config.toml
num_hidden_layers = 21
hidden_size = 192
num_attention_heads = 3
num_key_value_heads = 1
head_dim = 64
intermediate_size = 384
vocab_size = 2048
hidden_act = "swiglu"
norm = "rmsnorm"
norm_place = "pre"
norm_eps = 1e-05
positions = "rope"
rope_theta = 3460.0
rope_fraction = 1.0
qk_norm = false
attn_scale = 0.125
bias = "qkv"
tie_word_embeddings = true
parallel_block = false
init = "normal"
init_std_qkv = 0.0766
init_std_o = 0.0
init_std_up = 0.0766
init_std_down = 0.0
optimizer = "adamw"
learning_rate = 0.00131
beta1 = 0.95
beta2 = 0.99
weight_decay = 0.044
lr_head = 0.00743
max_grad_norm = 2.0
warmup_steps = 313
schedule = "cos"
final_lr_fraction = 0.0
batch_tokens = [16384, 32768, 49152]
max_seq_len = 384
doc_mask = true
train_tokens = 363300000
max_steps = 12038
dataset = "wikipedia_en"
MLP neurons of a small language model. Each row is named by its layer, matrix (gate and up: input weights; down: output weights) and neuron, and shows model dimensions 0-191. Each number is 500 + 25 x the weight over its row's rms, rounded and kept within 0 to 999. Numbers have three digits each. A neuron's up and down rows have the sign that makes its largest values positive.
After each neuron's rows, "fires after" lists the tokens most often just before its 100 highest values on Wikipedia text that the model never trained on.

L12.gate156:486530488492495468504486474494527552526483493475511522483488521524509500498514495470540462533545471510524504483466488506502532495507483506540533506510478545460535489513541509543511562496495510489520501482490495472504478489501505533522491544490542485478497470466498507472513483471482502479489474495531502524488505467503510422527483541512518439495485487475440552486533471527491518477498498485520540531507482499529520487523536470508507525431531476549471501537519497488450492506534514506507482539484477461551505495499525525477499508460493503501500500499538517508492469468532490469
L12.up156:516503462479485484487524512506486515498519508498486490513459513478540505454483477481485508474500468542494456516503466513523521508467481520435487492550449462487453475493489469515476549511483510474524443497486511518533533475519519468529519503491474519502525480492504477495512498492458500476508484481494517490502538519476462503520471474471485512483501501482490529482435477516528519486482541502471455480458472478491491483500538519522480498500548544497530482490455508487485493526465529438485503506513486489530520491506461461552525517510485469530506473540531516468445525524473494504
L12.down156:470514474488532536554523493500485485482494476495475485521535465466508448507513509477534483496497515461500453452494490489464495472467515489545486472499438449546465520534528491491507506466473525511475462544499514471519500511472515492464485519483510492419515490466537467531534487514501486520501475491452501485497518515483495518521480487478457478513510500525455529541489509501470544496492504459492492495530495492522507482474515488530483527507531489503418511481520506478509518473494473549544479508497483492519510459495477509460487486491523518516498478522503498492500476527473520530
fires after: " C", "c", "ar", "oc", "e", "at"

L17.gate98:500476453531490506490519494539457481535540514488478517499471491466529481480503511491524535529467481467451530498509486510521522464555485515463488528497504500547530492520486503484494553508461478482522498486501485501470516448528532480546478525519479484547446470486476500488496543515491485540537470443473491507520528464495495509474441535494482495527496473485470482483531515524487518496530512515483463501468492494522544502503557494475501435482543503481494492463493546520511515486483507513537491485493479505507526498476496484473476458496480513443471517496500493511477486481518498501
L17.up98:512500533490531452535476498528460478492467506480566464487492521481467525505482499498469483508493501490492493528503513507499528524513486541493467543528485491492485514545550535447508496475510524531478512486496508502515499489470501496558534527445517465572496518495504497482509528460506488469511500469543474508530485464453499495477492493505459489467530504486482470532556479530486538499483523472521495486487465513489499503522499518547502505505495550536503475500538508474483484516495463483521522507566522500501518505520479516492535491463494515488503535502530515497470477489478443542
L17.down98:513488512461533486513511491526522548491478473484511471514487523480501471487455530531514497512495473494480502504511528537501524531492566505566484519511497492497549477516525513504526496485458477504505507489508465483487564561489489493481462495543489487423507548458493518472526493523515477508454523512509463468532517503529508536490465520468526500543524491458505489527491499500540493469493482446494477502500513507474537531487492465497547470514469464522494520483510550536477526468519526506470489535500484499490505484507489531541467515538504520504497492497517526508506503496506508454
fires after: " a", " A", "ne", " For", " F"

L14.gate304:482502458466539491518502456473442513537470503512522525492488498498517528464496505470495518557482489474486470514516485490487486507490524477529523534521474505569462498499529458473537502519518526507470498469508497492463478503480537481492529535514439508498469486523467490471491531501514476479421485504507496488471540464505489525520513502458521517480495530483507456511528473493465526550484521483485495505514503496504512451510525538509505483529493532465465511479494535561499495514483430492521484533511501512466542509513486525520487519489508531481511479484502526522504520487468464505
L14.up304:531521473502518482550506499506493479484517497525482540529502518480484554523495547543508479483484518501511510523474474502507505499477482512499534545480526512505513495529496516517491475512495521494455481485470505548509494489458552526495503505466449455524483544454512508510524502509502504488493506510456480464447487477499514495519462491507569534509518530493506468498496433454518509503492542492470503519470487487518481452523524534466472465522482482467494489513541523506440508511481490475529452479482471503507501499506488474442508538486487505474529515505479458537526534524473503502
L14.down304:466483486521526495493520486494498499506484550496516513512566512552469515466481481489461490468523518534498530501490496567475483569442518557535503452497508483531528484472500527524490485517516503450499478456453512484488525494502491497482502497484478492539487508486501493508478497490501495564477507529494457536510526443488514495525496508465489478494513516508493485498531485483473509488484545562482477515511483529490516477541486546462492520488476497525484464513492511490532483507523512492474496553495533532478483488501507521528456496503499520470553514457518492527467507526517480507
fires after: " a", "s", "c", " A", " O", " S"

L15.gate105:505473502557523474474518461472453465490489468539504526513459483506482527502488482497488488496526452515551465496479512516482496487501520474487498523486463521529491522520499512512522456505495505542500516486464518480471484540471506541593526503456498527506508521549503500514517530517525556482492493502484487489517502504519497524471478509504484521482493466513543507459504562493497510471497523464486526499529509509514488493495499531501508491472558537463506452532480515504458504516537454474489493495523506488473452520527469483528450524465488500508535481502496529530487527489514514478
L15.up105:480514513515491470505504504520492500487475506462496523494526505498544444507496477522505468476516494489523497490476485521459505551502468504540506455500479507492531516490565524516508494451481480495504523483480557506529477530483542506506509458509519539456504533478538497504506528589495512521518497508429536557513504511454500466500476519516513493511496539534503501436500463503526521486501494507522527528531536506504507505470537522484545487463498499470468481498498481506514525472504474524507524475481492488499505548509483476522475540509496549481483444484505510519489484487499497528
L15.down105:507496475492517503518503477491517506504502500482492510530557451532505491502503520479508522501529514498478501513475503464501522493460512498487499514534441528440519482532523468538485526537437520469471504451481534508516504478454474495477528464530519465477508488494490506473521525514479549491507525479505495535512505516496424489504534501564497496520520503488520478510481465511493498474477480470467512509511491496498455517520535469523526483506481524519486520511541494514483514499451500446504459481509498481537517489506453453508504428494493533521515510461507457508493487465473467518
fires after: " a", " the", " 19", " (", " ", " 1"

L18.gate49:493463492475495529515487451518536531454469445473483494500490479499489522483493502489501472487507484490529498488547548524528517503515504473512551490514482510510451534464535528531525488490519499457524541535480487499476526509518486519467460479470489507489483512527487494447514472473490482542461505527486496484484512530507472482546488472498498498469498509482512489508493507525532513499513485510507461502504477508523503437495514473479527455536481480513503517477484494493519531466511459528503497559557522529519536471469532484504526526478555493535462507505497498482506513431550516505
L18.up49:484488479490491466526521533527539526496521485518506530463480525457491540510528579492482481529477521513497516506473493521503473518494508513503474500483512512490475490477514497491530544496474546455530482435466502494523501479490535526548501492516481479486550550503483495509538519450516510537544471448499544522463494499502509448536477501537506488517479488533494506457524506459448477487503484513492520510500495490518531495486464472498494473542515494517474486465508493511516473490504534540537531498464482496491485454524509465485483524533527465539523483497491513534474490504492522519
L18.down49:478547532544519490483515523493468556557520476515503549492516503541472467514448501500467491491507537513504473467524483486472500522430543497485491517492529495523524510489514531478466483569461484524515510508517508536516501507476541532480458474528455490540452510492513491480475476484509530513492504503529477520460520532496484482512526505474506548496484480507477503496471498535515509501472522504533500533510514512480492526499522488436451480464505473473487541493510529506522496480506512449492493474513469511503482490508462493487466490520555535484496497477497496481499463472495517470
fires after: "s", "oc", "c", "p", " Man", " P"

L11.gate157:481482524512495473474511478529514469535468501533509481511515511494519473504521508501457460499489493465481516492515489502526498472506509487477490496453549478509474511477500479503453518538539497522532518476506541503471491512504504574548480506481526460530486489496510488479532521505508473449487535523531523478549510530467475440507495492468443488528443489508472488472525517438490497457483561490532535526469501440526475469510527515527512514549478486512497487487525484518519473493488479543531488511492520508470521505506508511502524510492500476475486487475468492500529506531510462497
L11.up157:542515490526505494469478446515519495471490510549515488505487496442502515522476449518529474523509516457472442525485497531488482475477478513533465464472468506542505508458484488489445497488508503462489552531481495476496516494489482498505490508545484485496473481450470490535501495519471559513525526517486509470496485537507479526503536543551490483457511506508493511480464514454511528491516506520509534492483484508479494543522469512534490505532505489522522468455496511523531492521490497493524484519463506479541544483512466529528468524467479500458515505490514529503477543503461515481
L11.down157:510491466487492475515506471514496476492483485456497472492514471529487487478518413509513541502504519490508522480516527528482495497529485474502486486526547427544505516508488452476531455453518482501526506513508483448520460517515524498474497518495454526512489497479515471518488467556501523462492496487498455502454494456499521507495532508493491478536530460507505505486525447521481535516459491529488505489495517507536479476506468498525496572491515502485466493476520537523530448507488486481507517491528507511510485496493510482523493541508507471508470576514502519512491502488525527533
fires after: " ", " |", "s", " place", "W"

L17.gate155:462559510489501533529489510504507482461480511494475511564466530464486466527437497554508503482516502495526536474436523540496491515471537525503482503511541521531520477529520495488486539529461509440550499524484508527520510530490555471517474544487486462499523493481479505498524500503471523501515447520492483518471553482456501502495506455482463472519520501463474486492530476518529492479475523502507530508515472501461496512473469546507520490522462489513516517504505535503519490540477469517482525489518505528498474480504513494515467492510494519546487506523498499480471532506519509523
L17.up155:512512501481522516445512516508524495518434519473505511526486480498495500507455514543530502550495487476503465489518499512458513467566538487482495518492515483502454515473508527502561484531479546505510456501464512455485494473545494474501525489501514475503474523488499485513513503526529537476479513519516468501501525464487513476529498431498513535474512502495465464501514497457485533507502498461480542512471509513495497497522526481506476475515495497567499515513543509491490537504463491487484501466487483487486477487509459486521468565479516496513521553528490459514483504527492439520
L17.down155:487526497479482479510495527506517478484497449469520524538499512473518454489570527513505504515493531532494494497492502533476516500501496478507512486516509499491501509499534506488496525524500497534519512509480540553479506495495501498499538508495518515482517464489480523524526504523525464485499501474465524491476500529552515471531565498479556499516479555488454483500469493484431532510529476489478520482530531515523531538511523507525519483528496488489495447493542482405528535478474532500499505477487494507481512490482500493529469542493488467504515501517544444502475539506461477523
fires after: " pro", " Pro", " |", ",", " a", " in"

L11.gate74:494499486577522528474553486520510502546504474537532499536517490478538498514480522516539520519498511455486496480483440527507494481446531531496500484484499487524524476457471494544466518556529531515497520548513508540431479480464493494449495486493495507531482487503452517526460527502548516483503528512497512473508519487499483501472503486484505517472498489460492499471512509491485534498483492476533503524518495514532524525543506434503492533495515471545492487502502483513505517540448476527497467480482508484453505498501488515496465484499498458490502462483504500469540522483487501500
L11.up74:496470452535490452462501499522500544473482483481527485471477457489503482507527525457511494574467550519488496527491494491527490486499537542510460475463531509533506461490511558531489515465492497510531502443501467471490510508494466533485497486548502498474516477514502497500528524526513490514501510486514490547531512517490523489497510476545498477512494550477513434529481476483516490518521509535518467505466528512513488560531485500484501513491481510508428511519500466505496477514484487502513543504466492527495498533488490529528436492506539495484515472482516478507518540510483521500
L11.down74:534500489487534477557453487474521534497475494495488470472492475504529452540465498498491505502500531523504539553491509464437516467480486494548504523484532484552475468532521493523506459510514505477517531472526505509479468521512503509510514522504495514510508497526511500578491509518513519509497554500497457477500482513492533498494519521509521486521510478496508453452480508476501469512472510451505470513547540474511459491489514532458522492461522525520495481511483509519479444514475482519475518506480499539477537508471525474507531538492501486506522545534528455506498503467479538511
fires after: "s", " as", " |"

L14.gate85:480503446511493510515495516499459526510499487509500514492454468496507512496461526510476462508522540478493480470505474530502489456526486514486574526485494475463504452490486559507473486528531545468524465472476484509542521509490559503484494499536497457515488517512488509473477485474472481503527494496521476504450504500465483531533443512488528504521551507495445529495463502504491480545508537505480498504470532514446516526475519500504520462493490488490485477533547524468475479485474509518500517543484538488487493514499470508457483529482499538497493474522502520498446512498480530482
L14.up85:507516514466434476519510480511503513455424464498490468508527543509523429506526471489502504508487468511522498492466470540492480465489488483476468506476491507494506530489512478499498498501506510546510498525506537503477499485526469522475473501485473465525451553515480479472530509508549456520479498480525523512524454513499517492514466467499483472510486495485517490508485434472494525461490559518452510442482500494482495505541482467520492544491498468533487481489494490490522511524525523516510466495469525507477472495487496469493492515508486488556532493494454532505493452502473508493
L14.down85:492490439498511518512497513507480529477514490486499535494504433496494503484493515529467455518526455523469479499498494563493526534493501492541525517513471507497504476510509540527487508517506519514518510482523492482576481517489519490508530505539552531498524463514513496486496498467479512476490504516451511527536535500504524535453487544483511506501498502492507507504480568467504470510543525505496474513494534495497480527500548525478529472487541524477496509508529512493513504479426461551476504491527507461491532494482497549459449486523485474513522478501509527463475527506487536481
fires after: "s", " S", "um", "ci", "es"

L11.gate187:503528492527486539476518477485517528464474518469510488503500490495472511502488521496506477447495439515529507553443488534509523505456547486509507514496466577493503484497503451479494526497473545471499516506548522480466491533445518537484486518478484528535480510500474484472499505505503484521541501520488500532534493465499512495513465503499541511473532481500511514508528497469506484504495516499500454455502459490511529477531516499491463492496533520536504462523474477525510532486511482544516468521486506550481508489478493465485468470483469544497437462508480502489497461480517505540
L11.up187:446503527521514479561517454529508525536463538499483525487520499520544525477530516502537463497479496524504511512480464511539505479493507503483533481516455508470484493548492497453462518507449504486501539468482517505499505500543506514503499520455496517514471474473476500530452519491491491526519476516477495499457509508482501469490497476481479480548498504482539531543521543472487533495472547480503445518491479485506529531516542513518471495467575527505479499504472518492482518501507480502562497542536519520493497487504464501515512518493501472554480510498522504532477477514489486530
L11.down187:507516512503505491510484491522495538494498531468499526490568515495515460482426500520518499529520488483522440489446490532486527485508518525541495515530486502519485481538481496500508542500521512490508485530493476476487498510522527482466510506529461495506480514533504473464477483491469518500508444467509524494531467510502528484496491480544507521503489494527544535502476453536504537509483518488478479492554481527507491495516460500528485495480516516534455484529496481463498503515522530510519503506522499526467482541584525520550482514490458505491560482471499556503526472478471484491
fires after: "ma", " ma", "oc", "u", "an", "c"

L12.gate26:527466478485518550494514507500535476528492520475496471507508499483506476480475473526501458468462490529527468497502471513493476524472525498509504556522508477535516531497460531476534510530501531510524498556533487489527458441500551497496536462475507491467515449536504488518498461500491458498513525537500485472499521458471494474539522502487477516497524509497496503503531526478512506493495527493523464517419533490512550541456464520499518524484444509514507466516529485523517500494468501511485479472528529482487489463512493495501476491505499559503500492470499524548499488524464516510
L12.up26:499545483497502515508528453470528479499475458489537519473495487488475505511517485523530496487476487506482528525470508499487476531494505493462475504512483474516486473490488476471498474535482489457521536476505506520468485506561463524468529469508521454495505513511495478505500492509524502567488461491504523507486476506459492482505508512479503490531520514513528454541476463465512561488491490484518475476541511435465503557486492488516496515499500509512510500476531484525520479502525528498561423499536479542515511500495526502520509538537517422512469475502496471492500456518518483514
L12.down26:472526540503526538491518512550542557473511505500460460513542520535488486488465490488513509460499429477505495535495540498519517483505497503486479526527514508473536505525491485469524504513472461538570480490482494491511503519494521498506494482510508527458513474503473483533490526485486487505515498541524477510483469442501491519517524488467577488468528499507504541454525488450471460496491474506469533502514540517481490475496485532525540506510469457475501507491534491526502510529508494519518520484530493486465526498475476505490543495499484553501506496445474489532494522496499501532
fires after: " |", " ", " re", " ("

L12.gate342:523495506484493495538480510455443470531487521535510496488477547482484477537471493513527463484498482499545483486523445449502476466486532451527480536482488521511525485472485486486508530489483458473501531472479498530509486565466492497502437493499521530499467475515496521490500529491468536523478520507476460454482487479534506501499463515505459517553542507507475459477497529504505538465534471539516506498525482511528508483493542488485511442474514538494493459489541527498510457489524511464477495488474483488529483494530453493494488487481520515495479496492499522494524525507495515492
L12.up342:493532508534514484524468503521465472528475497477497591548512458493480493479481485469502480497537501495554533480505511457488475489531515442545461520516485469509491499478521468523473539457463512467484509502476524489473457466501487473511507460512542501495503493490519475508505521571467487490494527508511490517483525519477479475520470498525521477494470493503499492486535556515442478514507503504510518497532509539503547528535496532524513492485503517492479490494505518493462473498481482518435498492528490505534487495474489474496498471472518490529488513480504561502496468480510508543
L12.down342:487529487509503522494498487489512451504487511474494515499598510528489506550532516488495526529466555513529459458526538482509497480518516513510464521484481503481472504548529517520501536460501519484444538491524490499454477510497515538534495504525509492466537462480473489494505504477502493514464520506484504539531512526539459445507475511570532509480464540512501515479507519548500492485484466494476497548506508499511488511507500476492506492514490490485521449483508568525477483499499473533470536521500512507476509519483510480493497511505535496521515493487474513474517464483465486453
fires after: " 19", " the", "20", " 18"

L14.gate6:519514465515488518511494503477511547524493456495532464506453500542484499509488517470561475488500477532496504479461500548532534499525451484492456487523464502530470494481534480530495490484512496518499499470509497518473547468518566495523498489535513499520461512549479530482524468528443512522523531498544508519508519520534504484555466459491494475486514466462487491475510476441508498486481532490494544482463462463468500470482522515526479491493511486496520475472504538537503531525523485538473523498521526478527500518477488478473465496484482508487478514498499512536512503493516456510
L14.up6:493503474532501510523562530491482500527462481509497490518498492486469569445448486487508504478446520510509513490478532478505495520492535524539516488550486524501507529485518526479504460473464525518534436496506526467535501500498485480480495505500468527531473478525530499504487512498488493509506489495523515507513524481493497516479523477505512533466509487496486508549509485518518502429500472466518513505487484524500478470506451461466486478462505533501463488492475509471485523480505506442550522503464488526547481494475445512539443529512510499462504479506509522531499494459542483511
L14.down6:533527506508538486470506439529502516474505473506509498484516482543528516490496497512523516501514489533483480474505519509442526484440438530472556450488534513492477505500520474487495531540516540509497478474545524488533522493495519499442492485492507524472509509484498517485458493503524491499486498472458501514490506527526497540488510564506492555494479473505518496468504501514501512462494482484454479497512536474504502509523487512529423544478474466514497517519504500534509514470485498516499525501490498497523480478499510519494476519456455500481451520496535509496440535497501560520
fires after: "u", "o", " O", "c", "s", "z"

L13.gate105:468543529499501487469477499522504528473472487497506483516481468539507490526483506464475493526543489504484501457485492509474488480521533499500484504534502506520511460537469481532485430521499509474515497546510530484501489506509489483473480534488517488496502500486489494516521491482471516529463439490447457524476515469497479445502503507499548537487462536488514545436513500488496483468517561526529472543454507506510470489507540481488531548508507478515501479501499503475495496457483470497506467487480474447549456512458491467508517508497486515516515545472507539509476494491522468500
L13.up105:447477464456513481495482519535511526474509503505498530531538491495487481484457502497529483515545476459489527487516502503484511487541515515494532568496467525489484517542468523496490521542504530467534490520553509499500537477538527524437520511477467468513480505499492482533506535511516536493492474489482520497476529490474497499489495492500488483468505485500470493493511525501517482491476447487472508507456467473536487485451532525558494512474475527513457475515471491446538555512455477462533505489478495515508467520470501495526484502490501461485520495508561517515485529510485523509
L13.down105:540563518467512519514495527473470514517513485518490512487554452529500501501485498517508507527499448481486488479517510485485539518551499510487461519520535470496539539525501470493532444511519477537516510522500494503450522544474491486477514546487460507502509500494487434535533503517488491487504497520485484428517502490506497491486512487495515478529498510439466502531491468500517497476462505507478524528489536513542470512502561491485480487496496488468484460463510513523495489494512488491517477502537464513489464533519449474478488509522556487483551524487525488485486529506540496479
fires after: ",", ".", " ex", " pro"

L14.gate62:540473495523482495541510491508482531549485525560543532522465500453498525469511568533499482456505505504473485515484497498497516526488525518525477533499488496551495497499467538511498494554500500515524459482531506497486532538470523507510540554494516560538487508513519479550509556506452491474489505519504506485518501512530493501487476503509489529487496482485464486508512555489530539510466515516509508507491527525495527470502532530476538477522494491525466474516518493479521495476512526484491461497508484478493496473470496513498512544523488477458494501476407504515472508502501502525
L14.up62:543504511498543512480565479513503517484521492486503496507535497449547512528475485518517525513518480475497513531557455480465507527473503572494481506480476500506493538525462500517450493522483478507503475485458466512517485552522508504515509485459511471485503497496485472525484518569473466521508497547458508520482520509475474532542534476496494517505469535446498516485507516511526536495518483501495523486500525511498482563469485473518493477531489484524467497502451505521511484490480500510541484494484456452513513518552485508493495529503499479525508501499481535480517535498535538479
L14.down62:511476488501482475536486491510475501506493503506517490487526510479495526476566513483520476449519504521515493515532541474509550539486506527460505516552499489522488497465488525531490471533476510504488482522481472487515545507492452502510561540548516540526494523445489489501501559470508488504512471526517522487463514483520506498491480509504506520483558456448492473485524474511539481522495495483493472497501546467522480499463509546478507510537543491485485528512506542460476499484481493498498508519523499511524477467466483521492514539528452459499542543501517518520511528507481480543
fires after: " ", "s", " S", " |"

L11.gate116:456478490527513540471477481516535474494493481507476539532469489517488497540512533463556506523504494491542483486514470499494484455512489469511510504496497497451511523482515513507450533509503491464490516470508500479490500473491522519455504462480541490481463532518460514528466503516482461512465533498534476464475496487488436472520502510494452468522513507474485516532472499454491506496507484487498478498486516546556464484504468486535539518508534513462512477481514509555491449462533501483527501542567489501505539497458490516483464528499512509488505514492502517472509510510535473498
L11.up116:488518484521497487491535536519539474517533532511493514539517507509499551508509569493488529487455495451488512501530505492488497498493465489485503536531512489538524489457508537533559491528512515538515548459543521490485492501450466511475520482508503492506515476464497511501492489603524473506458515481486515513488532512474489535513526450470510515496481510503503466523459507493504495519523499512511481495488474487535484470463488453472474523458461484503513484503498472526457499500488509477498483503471470474510499490498496532501492490505491509453505508468476516475490491549507428518
L11.down116:472539493448477486492507474511499478499474508465496501468521499511514481491516493451495529498489457457464513505539515493489524562481505491491479491470509559557544517450550463499488491489492500495520471520488476504468463478501518511507523506500494470484496555512522507520521480483514501514525538524553513506469464494503529524460486457485495490453456465510519480485452525491475453477534501508478510497501454519541472539477509501539529497508480508484463475495494477486465545535462491488512483497480525492509489483484517523516486491503464472535479533472523481518518518529531459524
fires after: "s", "ot", "es", "n", "ed", " imp"

L16.gate367:490548521495491503536576503481504517530529496477511513459463494496500491480498489471498520459523472529492492485490466519497491474468467490510490498522474535508476485440507484495507489516508480488493498526530490463519476478458516469506516524495541486504489516502500483494500502503527489481477520508498489481522494526477495567540453499460538481493517489494504472481584505483515494473516510446486578505490512475483508443483508478498462537513498496514535499510478543494511473495534495539500481559450524518537506531490472486471531511500495511467547456501521513490450524495498516500
L16.up367:507457472528493515486501524505487501517499474476535473522491471553528526482496506511470494515503514504510448465505518486432463506497519505540487456552492559537509525469481475503485547476494512478519529488542491503467513508476512493492524543481504515496495490487488514498537470500528469532490474477501473517526480469515515466515508501527514501521534474466516490507502519525552472531492478560488513521525555451512501510488477486507517520491484521532500530448495508498505495468505543454489485493515549465555503510489521490517512522523522544485504484463537483535496518517445475530
L16.down367:469468502531548514501513502529521513471515485516540520475515560513509527486475514528493525540471496528490533469472494505504508479544534443525528572502467497525513510478499483520526473558495529514516485509504488483503513474485522468496505514463458493481507512482485493454515485531516518502448512502505488494512488468501470522474510494530490495514526451474532512510525514514506482488472497539500511474518531499498537513500534508550493502466486519490463503535467465523494472499526509493505565508510510476535489468489523486510492515485487504417490487493491505521425487480447476527
fires after: ",", "c", " T", "k", "s"

L12.gate208:513504529469523520442446513498521550516459515516500546464447494491476488522472495510518496501467466509541503471460489473523497480513534501494483517485508499504485499537488502526522489461508530506475523475509520479504516506482541498509487463469523468476489531483512511489545512508483525454492488482516506472481503474550516505440532538485450465517511465486474495525491518483488508466482480499503539538518540514510554515470521523490514468473532529477508512478484524552454463532512457508476528478516516478501515489498445478513470502506508467520510507494515519518477454487530474457
L12.up208:496452466546521442480491507470482500482506504521459500473480498504523473555525491496513499528543562514493468492511514502495481488505529505554461541534475535491488521516462517524517519517525539463494524461508511490484480495464477504474486471551505505510515461525484473481471487546482527511529498518518499515477518486526443499525520533498504446454531533496505468524494504516534497496469526505543450520528517528533522537499488472481530470477520476552568480511493498510453471488503476491513487498476510489502515527530518470479504495509500499505500499520507470518514455506514469500
L12.down208:506472487535491513482533470513522506501480482515474515543593499540486495541534526559504516465499567464500548502504478543507527486484524507510455544525512471509524498479535517533514513527473505446495503500454503458491522491494536502492491513530567520449491476481498505517505455485519498553508535520510525503487482513474480499503498497516491488508519481485477488505511523493494508513504527504519480472523500490521499492520513488472537493475516484521518482529495523503506471510518464500483482483469495499508470512522463520475458494488453546517593485523508498483479504507485468497
fires after: " ", " 1", " 10", " 19", " 2", " 18"

L12.gate64:496527488484523521522504497476521491521526476491499463493483470503514496481477519484491491478489469543508471500506487535418495507474500484494497499525515467501500490491447463472504481543463499483551503562500530524520507487523493503513474552509497491497509471479487517494492499485489498519519474495491480519522480464467512525488537500509527507498505548493518511505560524511478474482519501513514506450461499508504567531464518443525450480458501472471515479491492511494507467515523484539517484455457493552471497453495534484498482489551508548504497473503508486524451509546514515553
L12.up64:488543505506555545530510451526514510506556500501490493479486487465514513536472450495511500492509496511471518474532460479524466531506504475519497499460487501504502537470489489497498501512517487509508475491510538501498499487503482480511506493500481473513529521474486481485539482539509483487460535548490507493522510466482562450519476491526498492493514492491520485504504502472468507482447508475491475516519496457511469499489529486501457497508487470536457534491512455536467525500570497514543500482479476504520454460479493452502517549481506493533492509479576501536442478490467483511
L12.down64:507528512504478556530514484524520519500492514488497492503518562491529482512531548496492538466459481475505482508475487521490543494525466484491480470511517508447522493519484537473466483558491501489533516503490475515509517546485550508473505526506522526499446523483431466437516503456482528522496472495484488474494429524510482481466498487522491513457511495507520508497478524464482479495508516509504520525526508472513485473448473501529443513463481462514543502504525526500505527491495493450461488477536472508481519497516491523481505516497532475535512495485526467493470499491474519491
fires after: " |", " ", " A", " some", "5"

L12.gate361:495499532511525478509488494488511487567535485545477504510499435485514531494450508518483488548468491521490515502511513484505512463481553498456491507479495488497436456478533536485514515526507491489524501484487503494496453476492518462453527568472508490515483509477499518523515464499479472457486543528552462437453485504504488486543476447493509469474501540490488483491533501502483506474506522492516494463506480541528516470502514506505488524525497496508509466520511463470480470560499499521483495530493507491523518480482471487499513519540468474474474455480486522492506488505468505483
L12.up361:494486518531510528526532514536528491461471506541460508461472474491507472483504492495496506523521488552534473507451494538458517477488428466510530506497473494476498496486437487522482484497485491527508520541492546533491514469494505512468529536526489499495530514539518497500526515477481481518534519500548480482498488503519488478512487516520495523506472480539497467475450512509476558449524468509505462494476501475511517503543512511502513522480491503527528504469481499500488488501533540513518519503542448477494478550490502466530495497485503482500554523521501530516457467452468474466
L12.down361:535497491522485480494481451546537469479526522545495533509514500489518501521520496475495437489481530473495476501489528472561493506545483534528485486514493457503508488521523522492528509520538484506444469457480448545502547493483502487539490518508514509510516495512510552530521450455474494494475505482494527474478492514486498499509497491507528469495527474524474498508498457492493479510502459502458490509510488507507494514453504467484458502540488499469489489514529501467513530503508534502509482502463526502485513522480479507561489541524471479545499490523522489499489585474535546497
fires after: "s", " S", " ", "en", "S"

L14.gate220:513467494554476534496460503520492499485519506504524500498493505550490497510492510481487483498536485503497511489522487475500504490538497487486442519478516533551494480481482499553504486562560488512506516490501534533488537518506507489463505495492478495514502508518514488532508475504482514477466522461519441490513493512506494517502474500516455503512464496482454451537491509486497501531501480506520502513499476427530477457447500511501479523488503502522510446464529550528525511480571532533505504520513490506518534483497508470488434520477471468509473495547439494520486527493479473508
L14.up220:467539479508532487513542503513521477491513527450499495505528442512503526504488491482479474522487539472449457497515499496545509500516511462477526518514481503507481494456551466512520515443525517496481498484523534486528488504514494486529502491497516483531498475469479543501525491487492475501475552520473507492489500524524498495504502516492508569487507514469521429502494475521509481494492510509491470520531488499557460439497493485414505500502473515487476493514480469506466492502502488427508529499508492476508502536535517539483503501488524492478493510547504505502437519454497528487
L14.down220:525515479490503458467504487511492505455449491492536461509433474486512513534440516519499482488491470470510518471532497502493495517508491533451479497543492501527493504496454513480513483477448513548532478487464501524512500522542503499499505486540533452501548541544466518514525455510520501488539500516503463477519544456489494475516517487471470484500507499462490524489501539549450524528503517499511503461534524506530506503504503507543531474498536484516478497507523517478487487497509529506462537506516512500476461504491503509511517518511458535471537482462449513497500489487536537509
fires after: "ed", "s", "p", "n", "la"

L8.gate118:520491507516503478515560530483504511545504455515549521475510493533466478550500506533503487548471501482501463460481465462504510511454520503483463513538499521535484505510486506489475515555541484511482481500548525526482487476473507490519514504462477513551487514502508512499473571488459474497517513471524518469487502501512478494446490481478444469537487502503489512518490470502497547525488485492505467477503480502548467466502494455462493496502497516500488475509547543503481476485485438487500505502503482495521547469484508483476474526497495516510467528528500500468452496479496477545
L8.up118:496478525488509509486533462532475547481509497452518463500500504467495503445477477507519496490468452509525460508483500503491497482493486496480513480549472465534495487508525491536477490516521517532512449528474467514507473461511460488525477538489485503495510553473549496536486541490490464447505522482538510464503486513478454514488511461481514496544491520543480532530506466505447496512468479486529498470476508512495467514502545480503504530480520483501472508508497500478508490511488539482502512530494465505529459514487453535546528487519518490462509530504462535452494442502500526518
L8.down118:520531480480523511497530493503499524463469500468534488496478543526488499480463487485517477502494519517528513543471484500511509508517490481482490506534483505507496529509549477504464472506485490477541531485520518513476543462505494498425511472529484491467482490481503529482498511519526474539490489520469529501550499545492521501517470467558496532471522448529482527495533510502537553493507504454473495494514492491499509504472468547478503481501537488568508519538525470513458463466506503458504502520485488491510452506517511534524534537500518486508461448487527505502549491473522538517
fires after: " ", " L", " C", " c", " Ch", "\n"